{"d_model": 448, "head_dim": 64, "vocab_size": 2048, "norm": "rmsnorm", "norm_place": "pre", "attn_scale": 0.125, "warmup_steps": 0, "final_lr_fraction": 0.05, "steps": 6865}
MLP neurons of a small language model. Each row is named by its layer, matrix (gate and up: input weights) and neuron, and shows model dimensions 288-383. Each number is 128 + 24 x the weight over its row's rms, rounded and kept within 0 to 255. Numbers have three digits each. A neuron's up and down rows have the sign that makes its largest values positive.
Before each neuron's rows, "fires after" lists the tokens most often just before its 100 highest values on Wikipedia text that the model never trained on.

fires after: " such", " well", "it", " of", "ul", "ri"
L4.gate162:176109115105150094119180118082109153148119112116152101129125098134151087176107159090133149149108134143107148188177132102140152143112126084138153148122143118119094146118130123146150078128098148126109106126120083136165125129132106123147119109100100120094143081096158127175147128152110120154
L4.up162:120099128167144111147170119112108105127103118151136130134134103140118121137126114069133183169119096127111117147093125149112105133120078131136156117113089159056142120130193131119085122108087125116140133127136061123122160176109138132137141140163100138102137138136111119179163137143124144118

fires after: " ", " (", "\n", " M", " the"
L5.gate516:140095100153151155172163159178137141159147092140128096081145080119119179157116127145125109175099154113134101140165150108116070132106124158115174129140140134105151125129107106108102138173128108108130120140104106116125131159128147117097106142065122104127115139136123111137125116173153129112
L5.up516:106142113161112103150132140142116117102133105088116152094151123154138142170139166150105136104095141159089140118095156159113119114125156141122136127125106079110151188097127127109133112177128103111144082113160106151126157113131161122123147163111179085135130132107096104170120108134127118149

fires after: " a", " |"
L19.gate412:111092134139195101153108151101118093115100131150154118137103148152098153136140106156125175128127116172166142090128153151136123115099122159101090106133153096108123133095113132121172109133100098119126113114114135137135145114157131196147119161139089127140150105112136112146123113106138113112
L19.up412:104147090115120147105159125095140143107113114174140138130163136098110134116121161149114121169147115122107139130130101139122146133123121107099156157128151138081099172094157128124129121154106159130115124141151139141130138097157153140160138174152128105138123150110175105167113136100125109128

fires after: " su", " O", " de", " re", " De", " in"
L5.gate55:091116150136148116134166156196114122168155148101137115110085181165139120132105097105102148164124124190095124121161098112110144104150130099111131144132143143112123114169087140173122086098108157123115096144099158114151129151107105142123112106097098128097125158132113132147138090121139118116
L5.up55:130109162122090143167147113126157125155129143130149142123148146134115148143121125115126107121153132113117145175104139152170148129120165073119127144128134122143142143108065196145119115138127166125103140111105095080168091096123139139172114138118112117125147147156111131097076109183096121132

fires after: " the", " to", "ed", " Ho", "x"
L10.gate317:138124145136104174118115091126178106133143104147128142146130190119110138140144115143136182118125106140092107137142117142091119158192094133141120145101095120146095135164158109142110149114122126165110126139097153093140151100119123151150108102118155104121134124089137103156140104128153097073
L10.up317:148116076133123130088106129097191144148171122141145099105169133124123141127123111169141095114079137147108122101123112126114125147143153124106118132145114122158133114143118090112120136133138130137123125089112131112093155099076144136104107138079152146137146119147108140117116132110149137121

fires after: " Li", " S", " Pri", "ri", " K", " St"
L2.gate46:102109147146139106129143115082095110063105121089168148118133106122077131139137116101134116161104101159168120127127113101133117134132117149113137152108149145084101137145152122133148076149103123154139134143124152155152143148139117155131091140127145157107105131139120125147148121196092103117
L2.up46:141119123125112128123113105089112143209156105127157074155106088186136127115148154141088139118120078124115110126154144149060145161115100104129142136158116175124127131099135114111126120109121140131110144098117163116151097129119171162110095126150126112122111087126145093137150160181097129126

fires after: "d", "ist", "ri", "it", " W"
L8.gate134:174149125167124101133140129158117130141120057121127119100141077094142112149123100145087139145126138118144089131170130076108167147144108127110157130112163140107149114115118144141105111127120162167121147127117131136151156121138165155117124121142108148124115102071147168119094082140095136127
L8.up134:138116116143143127112130138139112111124195118148149153120151121111118130124133144168124149152102128133127101131106146118183103164174088121139132128137175170140108107146151117191148127128129150092139133142100096103089131147139118150115116093158148137126143131139094100110114092179124156109

fires after: " ", "a", " Ma"
L5.gate13:098140131115104168151134108123131117067143137158137149135143110152124150157105150164115146097111110129154106093148121145129132166122178135104154107101148162140094133119147122102115123145131164104150141103115106134124118142194117140159125117114136115083104151127147150143120150150114125089
L5.up13:113164112130172112152064154143164140145174127125128143100129145134119175173121114134100133114124142155130124155138163123125124150121103144131087178118142139124111147112108148124139173118151097153110116105105097136112172134093142155118116108114129107130151136117080172136167105110124106112

fires after: " O", " Ma", " of", " (", " in", " Co"
L4.gate382:099139130151091126135110122170128143119127152117164120154074111130123141178125155130118109093175105113159112140148169126177129149127132138163129104139183134145096103111094188116131124138113162113146096145153119145125116151165113136126124110159121151116120124142101125126158154112130115120
L4.up382:104171178116126149113114124142161141125109128110117145121076126156091142123142125139130152122179144138111136158084105136140132122133134102129124118092156099120136146120143108146118134113121127105101197117127116153151139108148136145102136100124103143117129174119107123100129092091102110138

fires after: " |", " high", " to", "|", ";", "-"
L15.gate352:152052125151115109129119161132127167115143114161189127114105073156150128159132126148124086119116151160119178091149108156122132129125138137133115157146123139136119143140131116128148104145123123135128088175117136126099135104132120170132145110137149117083125102067091070136103105130118140117
L15.up352:123127093175081134116134121104162122090148141123147089157138129149089128150136121133124126150116165133160068128165116080079141114119141125131125124148111136105150139146176155090108143127167153135139175142138150163136109145154134159146127185131155113088162173114106128148139164108117141128

fires after: " ", "s", "ef", " con", " the", " pro"
L13.gate442:141074135129117105137147077180127140129139124146115115102085157119119135124068141128099133144135147124136106101156093153130137168134147108097145171102128139145080148096167125120130118153138133139134145150142151171136138073143152156111043140127093143103121148106137123120131150096121119121
L13.up442:162122120133137154138163137124151184156123101090154118120163136087137123128117149159120150117143155103109116122148116124145115154104119131105098102104080106112116168101167121126129130119156179147116099137115133094150130126176137108106124140119114115150102117176145126101119086109141118074

fires after: " re", " ", " de"
L4.gate475:151146122138124137119116116139153134114097127148113124103107130138102193097128142163099160134169131097116110127114149084125158148129139121149148149101151108170142145137122146128123156162107161102149122146160114074165120119127157134103122122182133184098169141140149157121179150097091119094
L4.up475:107099135152134132122151074157116126157123078130094122103134133175118173134180092169138131155110149080136094162131102129114207107124116064153145129079157091163130170102074123137108136139145124105170143116122134107142149122107073116126090118144089140114147186149123156112145143091146114112

fires after: " ", " For", "lo", " in", " ("
L5.gate502:101146174119117099129173141120125130141075155126115148131147151109095101108139146092079163118152078119101150097121090150156104122171130132126127102116116130116127127109139111140149123151055163106094128154116159131098128164116124107138132086140131185092168141175140143149091132138102131159
L5.up502:125175150128188103102170125122142161128144203152160124138144139138135186107141137123146151131079103141132121081142150151135117144119115147146109114123128140103126109144060122185136116118116108105138108128126086142094131134125133138128182117135123102121154153113159145107124105133100078136

fires after: " |", "n", "com", "-", " co"
L19.gate121:118180128128113140154110108117098162161147111088096098105107133119101137083129108173172081107158106154124138125134099140121129145128084101150128112143117152127100135116147137124149150201130134112093136119128135066104141110104120112128140145133172095073113116124158136133155112149128118150
L19.up121:174117096146130125089147115112121173136157095112151143142130167163114140169111127151134130118102120147120113080107126116110140132125126116127126176146146121135137108100175149115113088141125146152123112110127133110149084113137151102126133110202115122100108103145127127121122165142105113198

fires after: "\n", "==", " \"", "s"
L6.gate557:136122111136121162093145128126147142135106138141065141160097105110139110127115112109112099152127107145152144123131116140072099125089196170161123138115167115156158120096143155159123142188138148144148142136115127118134102115126133123096122120146122136156180135149109155150141084135098138095
L6.up557:143152131113098133118116147095117116105145122127119154126096142121152135198149069141131122101131172084122114123126091134154138129153127115125133105137157143092155132119169146145118174153146138120117121110109132146160133124149155163119124110123098128146133140098113118153091134138098074123

fires after: "\n", " 6", " |"
L16.gate533:128086126089100157126081162169129122117122144115131127135110109048117121103109150161128141135139177136154110145143106119082100172128132180149098149114101138109098111132137154141145088138123112065154113151096117120139122104165122133090136162139141136137117161046159143142100120152107120094
L16.up533:135097124178132174108132181120135143092125109131123106126150121129125099154117081160097126123133185130131112125140125141108184151139147112120122106131086090127160128161115157103124146141153089127147134146136115106176173134134115088147126122102102132116177093143115112123115146090172130094

fires after: " ", "ho", "s", " pro", "ter", " co"
L8.gate113:111110091136154143133143138113108145105168110090133148081156116116131093103116122098068152123122110136109102140134128088126090150131110156102144180142098076146149073111127134136131209116099114116115108104112106124119143141117125132104138101127124147172139160113139148110101151107127121128
L8.up113:116127119125106106137099126163132180130138168089133136069112136138121115133133097116133098134137141155128110142163124130140107154088124199158138097085110124136130111128149126144116142098096148077151075116113115107181151160115100140167122093130142111113089088116100097135156103134114139120

fires after: " ", "th", "ric", "-", " re"
L6.gate575:131089167099069127143130159178112104161122130122170090158160166089137164119155136135095122143140134104117150094115149116143144097158130130146131115125159106120164148123123115098097143125108123153093173158093116138160138101145081122123104148152152105124123123097098127154097171093096085086
L6.up575:087134098099143117103121151113127121138158143121106116146128132090117094144137138141137105117081111138078158132127114113104154103111136107121164158167106166151122100144173110175073190116087124131141114120164099133135097184117159127121151119118143143150127162141183133164137127145117063142

fires after: " fa", " la", " (", "no", "c"
L2.gate355:121150092100145179095155104120163115121124150128120166114129142089152143155106123134122140116132103109146098138121117112099093086126154130149145084159120165122128161176106147138118104132130093120148122176154114144128131139163146096153139086128114118131139090130118111133106093111097131156
L2.up355:110137171165119131117080143119165165187075085142097122118143086130144146073123136132118127156175111136148121154088102104175109096148141125143168149136145115131134125119135135128146152143121111110123112126098143139122139112105113142126084163117170109130155156119136131117139094115130168156

fires after: " ", "ri", "lan", "s", " F"
L8.gate118:134095112118119096101162098121114141118140165113124095105120145148109132078133166100128164103140164133121122091132084123134093116135192106142152124129150145181116097114083120128108121210161134122138140128095099152117134166148132102097146092131131127115177143129159169142117142169142102102
L8.up118:122122165126128132123161150124113135132130147109161089127090126117143164191135134086108119120085118128092144146107100131107119150140111086107112166108122134145148138113155190098138128110142120165142135148108139122153130125103109093111095124116154142132161120104140173137150128134133131093

fires after: " |", "-", ",", ";", "A"
L18.gate365:116141136139144139109155146122164163146177123104119098112154144130144151126140141147138081123123108110173137164126179157092098181097115170174107124122111125065137139148147145109133146109136139156145147166142199103131114129186153105105079136135110149121087120100137104092109122151124110108
L18.up365:148108120145142147104125102146156120135118133117152123125140136155119148101138117108119120146110085143114115163137121141117105154136137119109124106081122112121143094172127149151151085142069126113115131125130126127131089134169160137170131116115179125165121138115112107068147117157103157095

fires after: "s", " ", " La", " (", ",", " la"
L4.gate186:119111094119121140118148093103108121123143104116115153126126151137149117103121142125115156151158128143117140160160127121151125138129132096083141147125149114148132110119128113127133153163124125116187130107091146126149104132123095126166131077125135139108146160158193134146134092088124137106
L4.up186:116153124169101126134148136105167141126072151148153165098104114143114179129134105142129104111077149133176129115133086149127103151102154133137125147130122130162112113155123119128126097142117121114124104091114146158144116086113083148168177170117130150137115117116129100196111107113136142098

fires after: " f", " Ho", " F", " Ju", "ju", " Ro"
L13.gate268:117132165118121141134131097122101139114137125116132129152110113139181143132120117146155112097139119117075116073169135102124081120106116113149131158129177161121110046119127129139121130138135078170162130073116116112135124140161097151108139128109137097135118132155117100136173109130113092144
L13.up268:149132155114139124151110132133165150127129120112139141124114153164115113103172097099120139130154124114177132088153114157098108138131121125161137149128106135078142135123142140113117102118115093081134140121158131142111131113129094153085116142124152134159137136092114116117118174115110105168

fires after: " as", "s", " a", "it", "am", " The"
L4.gate111:124121081166165132131139126149103129146133119111181087144104100178089128095116107111098154141126144100135153106197111114150141125103140111062136089138128155133120143084127107149108160130089156079171109102152133132145124086168137150158099148069141140115120152142133131159159150080153095085
L4.up111:079129139142189135130140122141134159118139151107195106186139100165142118106147108121103143145149137112150141091135123092114140076129165124074110142133118149112145171109129132112110151111110161133129160117118150149106131109152102132121138148109133114126113159121104144182152193139142102109

fires after: ",", " in", "s"
L2.gate412:116142163140109127098127131138099144140122120132116103126110091103087198139113162135120104103131137054104146088113150146094159147189144139077126141131113089132103120112183114097111125128121147184142141152120113136115134102116139134151110144106099107122127138127125167117115143159099135140
L2.up412:154188156110135144105143104116071144126115160145107075127124095108105181105145133122102169151138154162113089113127176127101093122126166190120135141124125128122139138115155103147112157155120113144146090136080123143129115138082143132120153126154089122114125127119097142105126117135117123152

fires after: " de", " ", " pro", " Pro", " De", "e"
L8.gate210:096143122141131177077133189133124099120140138089140107113095090095127140144124111105111100137095101122144106122124133096105198134152103109150101120157138116125116137148131141127117107105155136116179129123158123111162160141138125144149122160134133099118147156077146111137110145127111142155
L8.up210:128145130121121140091154159095101178166120159136121140125111131074131166161092122124139145115120133112097127123093162133136095133157151147140113135130165084150117116112137108115099111136173112108111086129115090124150128121133135112155096137141145126089158168159163147123131090143136121128

fires after: "\n", "-", " \"", " (", "/"
L15.gate34:168151102108131131127070146111136107157120113161149113094146140129130157171127136090120113134141122141108121102101130166131162125146129124153140140139127135097108133102109130123157160108175105160116132120128139134149095173170101166111125161122147151162129144176120119115128109114092126101
L15.up34:151141124128156121115105120114119128139104163099070091118132090108094065139096111164133110135119087094166154121100134144137134145129096133148146111129177145096102084100164113093104094104123126111142100129124112120129120118151130103156122093170171172130185120113156140133124116147117118130

fires after: " O", "ra", "ar", "c", "W", "b"
L6.gate87:103139153160143172088117117157091093128097091144156131142118108125116124134074091127108115109103132159100123104181116158122118120128137145108150140179113113161131114120118132148174152095133113111117133131147089144129151142134095154089168096109122087103119163128117089119121110118129082127
L6.up87:151157114118143166109132118115125130123120159174134151132132142096116115125116127087117162139186144160121118100134119130122182131131150098128142149158078115180144119105138176127142153163118101128123179144141106186116122178147139112096132175139094158136152075130117074120125154095126098137

fires after: " to", " into", " re", "ho", " de"
L8.gate491:082116125150158112109142170175134091120108096111109133101160103115152104148117126139135103135122121152082124101109089138120181099106145113080126140105101119116143131108101143118135114119122102152130089151126140132131141164159130096106127168066100170155106154078122119134161100074151105155
L8.up491:114096141095165141127139111145135149118148155132165107143132132175158118096141098161096159156152120105134155179148161091139117134117135119156134146112153120128149092124154167103116147126145118149091193160106119126092132135131113148139138137095129132096140106122090125174132090080117113119

fires after: "\n", " (", " ", " \"", " the", " Pi"
L6.gate285:101158127140118100141163131135150113144179137119103109083178129120115127119124112140166148116107120091127152170139125137114102122117104115133133147145109153140112120096095081159117158117146134155141159153093154106097134166192093083133118132155120178105122118118091149180156097111165165138
L6.up285:093138126178118087121171095118121138116130141150161118121114153124094150141102103111153158168166142145102130106125137082085098117141102112120139088132160095072146065109147168177136138119100154140151120098134125107155126116115141167160140160115120141134111160117170095143146105122100142192

fires after: " in", " La", " the", " Pro", " who", " In"
L5.gate381:137122155101088152121137108136154167099105120130130108163138123158122130122087117113178125121129155113137131117147096126109129092162097105160112136165098086154123103097154130147153097141184147173141122149098114116125105122150106129152105113068121129110165139150126135111126115125119159118
L5.up381:143157118099197121113121116125100100140125148151119108162154084107090113148103175137112142130083104134113158153129131147073086117086121141152121115110134136138145121123110163167201130171131147129144146116135162131107133149146130116111123154133122097138125151132150122126132137164151098148

fires after: " ", " de", " con", " ex"
L13.gate515:180096164137119123112118131126154101137133120092113110103189158106122123127142146163123162160077118110148136076122117075122112090158136107131139154147151146125100132111096161093105123164094131120161147118132139124136117086119117138146146123087104104151130140119105089126152123097115147145
L13.up515:106141103145137145139093125105120098153154103121165100128118069128100184155136094156144119160072173082092100143100085113097125137106146143108168124118140093132124136109099100148091116143159157142121118131108137118142124090111113123136124118074116142134146142162139090138128110139152103124

fires after: "\n", ":", " such", ",", "s", " include"
L7.gate9:150113143139141119153147127153146156129107158107150143134143096129093120136120138086103136141088105142147116118137132153083150125137162168135079129130130116108138078134140145131146128137149127164174152118121126165165135126139120101170132135161075116074152095115111180157104127127103154158
L7.up9:167097149091121137095114143132141136152126109143134156157147107129125161122133128114139080137177082145118117101123130137141107096092126150108113131126097138155109111100133129119141134118169134144141115121082104127157122133134133117145163092163106120150113099137136167103164138133138146106

fires after: " S", " ", " Li", "S", "ci", " tr"
L6.gate533:107194158141150130116154149085126138158158125160177073112113091119147119165115106148148090133121134100121090156130113064087133135141111161119126108115119093111111121148130176143140142102112155164113137117153146160152156108121121112124140133137100101111111186128103127156183160163122138112
L6.up533:160180113131112150133130101132143157173133131127123169159101141120131101102096148117139092132120142144119135151168152142139142118125113137122140121127120145077131123083092128093113120134112139112117140099117126068170114139080111151145119100161115130105137150174167137140117177178147164127

fires after: " 1", " 2", " 3", " 5", " 8", " 11"
L4.gate77:114156095154117087105134120180141095119137141105128135108132145129128170136109133125122097136114128159090151115129141118114131157055145080145162120145128118114146111092111187110135135135089109091160087124144141147063156139123124113123165135137173136126092157092112142112114131125100124166
L4.up77:141113110114137086134155122124119119135171150148089058147150119087101127165158145106118124090130098179114148103103125106072090128071114158147102125090093172107094116158151125147117108114122121093111122128096132136112142170156142125111129110097130117091160106085117171123153154166135157144

fires after: " ", " the", " \"", " ("
L2.gate152:127125112150091112124128097099161138102089098133130116105092131128195121121147120085144182193145112070142145128116100135115126104138137117151140108097121106069127103107127173097127099121094126103120164127122152188141116145142120162086079119092145114134113137111093120109083161134101100142
L2.up152:142122181125120114107133166138173122132146147136138157107130128092084129152121166136178132104150142083145087103092148145134151145096118137136126113098123136105083145109219104078107145119092138163131158110105169081112145148102109096167091117062097105152126100132145080161115153136139147126

fires after: " ", "mu", " Re"
L2.gate5:136128170133122136109119117155137121134157115125171119167093140159120173160162148134136110131117142098100096111117145098133120136120114128110097114107111157144152154148139142161128100123120132121134118091128121109143126119116106148130110116100138159154141119150162124151132187130092129147
L2.up5:083108111162142092125097132106135097104163109178154119144118127105118156145151144142141141160124093133140133104125140161122117165141137102142135187134141112142113135128146110170129135129087140117141127151124116103139112123120121125166149129091126157166113158134167089145085120157112090144

fires after: " ", " re", " C", " a"
L20.gate283:135095135130114157114195112109143109131108103114165106144100055159143088126104107094132114117097111132132140117127138146120144186130146156119093110119121129141102143116121125134162137122116129120122105128134138141120114127134095098134074069084080116155094122146138101129117154098116142126
L20.up283:141133144164119112107092118124127126092136108132099092130066128068120137129107135130102091177127092160166151109101160139117113149150134137104112129087106148133115168099144127132173089143134125123157113118157132141081115145136124129127131138091140126137106159119130118152134125124130063154

fires after: " F", " f", " In", " Ro", " in", "n"
L6.gate233:134142100179105161137132141138118136121159125105112117153158108117104115152086146107148145145127113099144127091149121109143098157036092121148135088094109141154098068169117129166094114174081076152150118134094114161137100147122117115109115145126107095157151140121111132103120134173173118121
L6.up233:138158157137150110139126091151101160141158092112110111101103110133140156152108150132100135126129163141169131110108124142153137120124134112171111131145161123093141136120124140147070119144123162091135129090114122129094111134135128121123097099160123104125129135105168120140110140130128087123

fires after: " ", "tri", "ri", " re", "s"
L2.gate315:157139149184112103105096096137123101087143166159117118149082086148103155154146121130129132087144140109104116099123098188149139118134187112178126109159127144121153167106139137084173118180095163136134136102177137134160116139142157150116118141128110125110108098161172102130099130126097143168
L2.up315:156173095074127122098131127129106133119137122106138117118143144109121115159138136109134126114152146116113132178146166121173130166131173125112155128145129134142123163117151104146096182147108117093132141110150133122115106078122153140108140069137078144120136102156134148133144103156133159095

fires after: "s", " con", " in", " In", " re"
L16.gate214:099141107132162154121141160114150126104096194150146091184145143132121123100152119091081131148088093111104167107161143136167114139120147133121148153152157114160134102118121158185128117179117157141124144151115170173127118105127101155134138165132148096140144134104134119126109147106130125131
L16.up214:105117103146140127095137144093142144101128144126144143125119147065134163091135137108102099174114145133136105128101132136157125157119124120113116153117180143144128095117117168143181099187106107162148132110099132078135138131126166134137089163083124138144110132132137155090094127101116093145

fires after: " W", "W", "w", " w", " as", "."
L8.gate218:146166136111127115149137127094103117154106132138099187118105134131155161120132106140129158123173113101112111162108135148131130092133103102138102169131156101124114119147144110097087160139147064136126153135125143096175120127154111142103157089105194113102157117139119107148126105102169130151
L8.up218:160126120125127117174154155128157131171115140101063113128145110158130135117119109112098143111117125091140110131158141141111112157163106128127141122094111113176099125181132085085103135170140130124140117157097138133108112097117144068138129149137091144158127127137137113116156082154134131093

fires after: " ", " ex", "im", "ne", " pro"
L8.gate560:079106119109135114135124162141122095138180149134149110101100123124116101158104092159141146098108134144120155079147141139095145110141113149069134155123137103094145151131176128134097147175107106149175103128105150134159114151127134153135122153126126108104149140086136135191116128138147109097
L8.up560:116093167112127131148106156132126142119132188159115171115131110088112136113148120114145122115117106111119154121081176146129118121139131150138161145133143134117140165129134138123160139176145096151112138205131145136110148098149140147138181121133164138112096110132113126130159111179143097125

fires after: " ", " O"
L16.gate206:140133149138138157113136181134116124147144123139130145160082105119153115115133096131102148148148082136142152090162121157166082110138114107100098124123125114150138153155108121146112136101115163132168108147097121143152128139140068134094194128108130149117139155123146121143074128159100071150
L16.up206:138126160128117110134109125114146126125150137146133145113104158143075114109077133077156092104126144093138132143137164152136166117140137102123154125152111131157154109120105148113127157111121131154130099126144131155112123124102178112130140138123066079117153125110116113124123163139140192077

fires after: " in", " In", "qua", " con", "s", "cu"
L16.gate411:102096156120145164111108124073142121087130111137149095138116150136147113144139139133120162115136100137124120149179123144129112123126104133153101160132114122140104104094112126095099091153113180125124101125142155148102129132132149154150163140127156136101131091118127141123096168154106089115
L16.up411:095101161149137121104122131083138166115155151111141171137178152111114144125146123121115158112114135120117164165138147155119156096156107113132144160142165165092129122148135136123174142166129158165157107080096109077148127141184171144131095128090119114144087122132136164102148117135111130134

fires after: "s", "te", " U", " the", " to", " at"
L4.gate25:156114110110111132136123149107119144110130146126099147113127170127121079162108097097125143140120150149119130137127094096124109135145112121154110122154114115170112119157119119134127119119129095171132116101151119122150109099139094060164071136139157151099124125121129151141084129139128138121
L4.up25:126107149126083113139133140102126138104135113133121099153147159117108147128139145178177089112115146159123128166136098123141105131138115142109154160103134179148115149133126129103139130154112129157156099162142106113109170138101116139097162113106122172135106108128158106112094129121175140144

fires after: "H", " St", " On", " ", " a", " be"
L8.gate177:140117126071101157120164151140110146067125116120087204111096075138111122164129129107132159149106120141162064116148116104129114108139122143138154139137117089127132120113097112112126157148093126150132129149082111131105107098140111143119123119098154119088138142099164113132140184138153125121
L8.up177:152178143109118174172120129113105133142116103143076093148134141182126122160102098144141162121144129146137096096115129103132141145143130125156138116114153140157132147150164120171111148119176147090121172086150122116160164160140150099108114152105126126098128157115101138159183114108157144095

fires after: ".", " ", " de"
L16.gate437:124097097126138171128150126120149129138086125127135123109130157101143175129110161159148140130135186062158098103156127124095116126138114120127137152121120096126142128132100114154144121142156181109145122117175110112116170095141125114129158160131112086088091104116105076097111106117147159118
L16.up437:154130112115140136138118157093097113135167123128125128134148132099158157109133101105114145138149136098127111084131092122129115104163138071175133125138167132128109111101120141170108143103158116130094089089105118115109137139111144125125090130157135097133132141121130124121120148164119144093

fires after: "d", "ed", " out", "act", " all", " to"
L8.gate465:172125101098172112114146118118151110157125168138124102100156140094083108154071109080098143153158103147101136180098130136101115140103150092175106117110125125114101121137133133083109182143124147143180121092098126111137083151077146164147085116159116121157130142088097118140120137106102135097
L8.up465:127155081141132122090081153098159108169178066145132109195133122064146106084091181122103123143140148103142110109152110092130113126130132150145132156141118101178146142109148109082133134150150112136171139107164138118101148128088132136158155139124132163091112110081125104084120107129153127153

fires after: "\n", " \"", " (", "z"
L16.gate117:160149153164095104116120146158125119113095122123105126128118067116089137111131161129161146086131131165158174122161156185140131169137113069130134157096170113078127162088118128130122135150158154147164144141108117141126111111149116180135083141122136126136125114135118124162128102136118121143
L16.up117:169152122156167137124145104122125094138162130126096110114126116137152097145098136139091133104155144128090146130133131102093110114171088110136131137104179141109119061096153124138121090129139140098128116134114135132119120109150113153142140127122125137112130128106078115137131109106124149110

fires after: "\n", "-", " \"", " (", "″", " |"
L2.gate4:095112125132134120122146117138147127115098146135109181147131153114078132144127085108132132144078117163184143101112142138100148160114140155113096160156133109124117151161138137146126133134115139146128204111137142115167094136114097135090108122112115153135113136114111154170130132127140152139
L2.up4:118097048142148115103125107113122165114192119175116127124171131111138118148163142109189125060146122132139118100153189124096148151116131148129113116129125107090151140153154145146110131095157162100119184091102144125167146142173131134097112160097109134097082132133127154168148106108150097113

fires after: " ", " Pro", "com"
L5.gate210:118115126112143106130129113094095133084097132148103137096103113101123130130164133116134167163142104127101139114114117080106157142144150110162144108125126146142125122110139109157175200163116101130107157123136157151110125128157135144158138109167104138121105122130138150123156176118128086125
L5.up210:141117174098125155118168114137145170160096150095097116140098124119152157152112129132123110102116113090134120116127119155155132154145110113124121077075136086132181162128144161131145135140141140105139112129146118095100122132136111122155136114153138122169178127137092140148087105126122127117

fires after: "re", "y", "ho", " d", "ro", " Jo"
L8.gate90:123097109091118156162123141154158115105090087103091125103126140090114124143114121108095118164109114167143142185108134135089111095105147121143171090122139151125117151151187149157128117096111114134124132076109147122137125178156146141138132133129125114158165161121111164123156115161158119114
L8.up90:124143118125090156095128112162085109123152110126142125126139124144121168115112139169106144125165166134097149128143125143130103134112132135164113094165155106116149066107124140085111111106142124111142093124119132130153125160168077114117120141114109151159109141131150156142059135147125114147

fires after: " ", " the", " de", " a"
L5.gate218:122130130107136147101143090097152080111103127114066113154120139162153144119104081111128129089136115170108134098138094124129151127124143150106133157130130144099095105137127132134127091103137148139163130140146129150147115066116105121133115124113154101103116129101110166122149106127150125120
L5.up218:108191116164165123125112114104158123101121103107119119151112111143118078182111127139092128156096088135080062116137127143158132107107088144143139144144127135115126125134100135118080115141101124158106099168127141135126110132134116129145097125096118138091158101138138121128109116119157089141

fires after: " ", " P", "id", " a", " ca", " de"
L8.gate98:123118108096117092108128120142158128137073082106147143105123113128144153118149165096110153135129114168140112061163119148117115110125122138110187131093147142112133104121120131110102124104097127129155070150095096122122148103125126161145148146126110109127145148090173156104110126099110160084
L8.up98:163156165117117131097106081136134151123114098162133086171116149143142134170094116136136138151100122139123082134129071090141132118109111093126126132163141084161131134144114131119072120114193096159133158122144137122099109110095138124149089150088121147128108159107132112103109109108144147141

fires after: "\n", "B", "l", "f", " E"
L10.gate185:148135079104103174148110147154143136103118136106113081150143150115098066111113092148174144129121149154164114139145118091094102152125148126137143186120128104095109134129113168106108107136148079107091100164100102135123143116148125120120102202100135120149069098138196094126127144129160138113
L10.up185:150072119148144194183135105110129159129119107142067067131160175114120122101127161140143101110151137128110081108108119165075153121081153177117114148142135141117102136145087139103118111120097124126120149177109163159142108135148125171119072128095096110129120129103175105123160153100151182133

fires after: "\n", " Cor", "R", " \"", "L", " ("
L2.gate288:139131107147084144148105155166116120127103133142117081105161127112131089143118173144118127116095145098067147142139126162097083156097179109110147125140132156101135089161127130113119126112137136100105152177074139110149134137095139122093110144140166142141137168115091122139174091127149092120
L2.up288:109109132118115156109149158130108138109063122113123100123134162154109145140122126147163122123145158088092140099099156137096128135158132125103111105102138134126139149148152158102121116113088064137135175141156120125161080130140175139119096198101111112122148129156159118155119132094113105151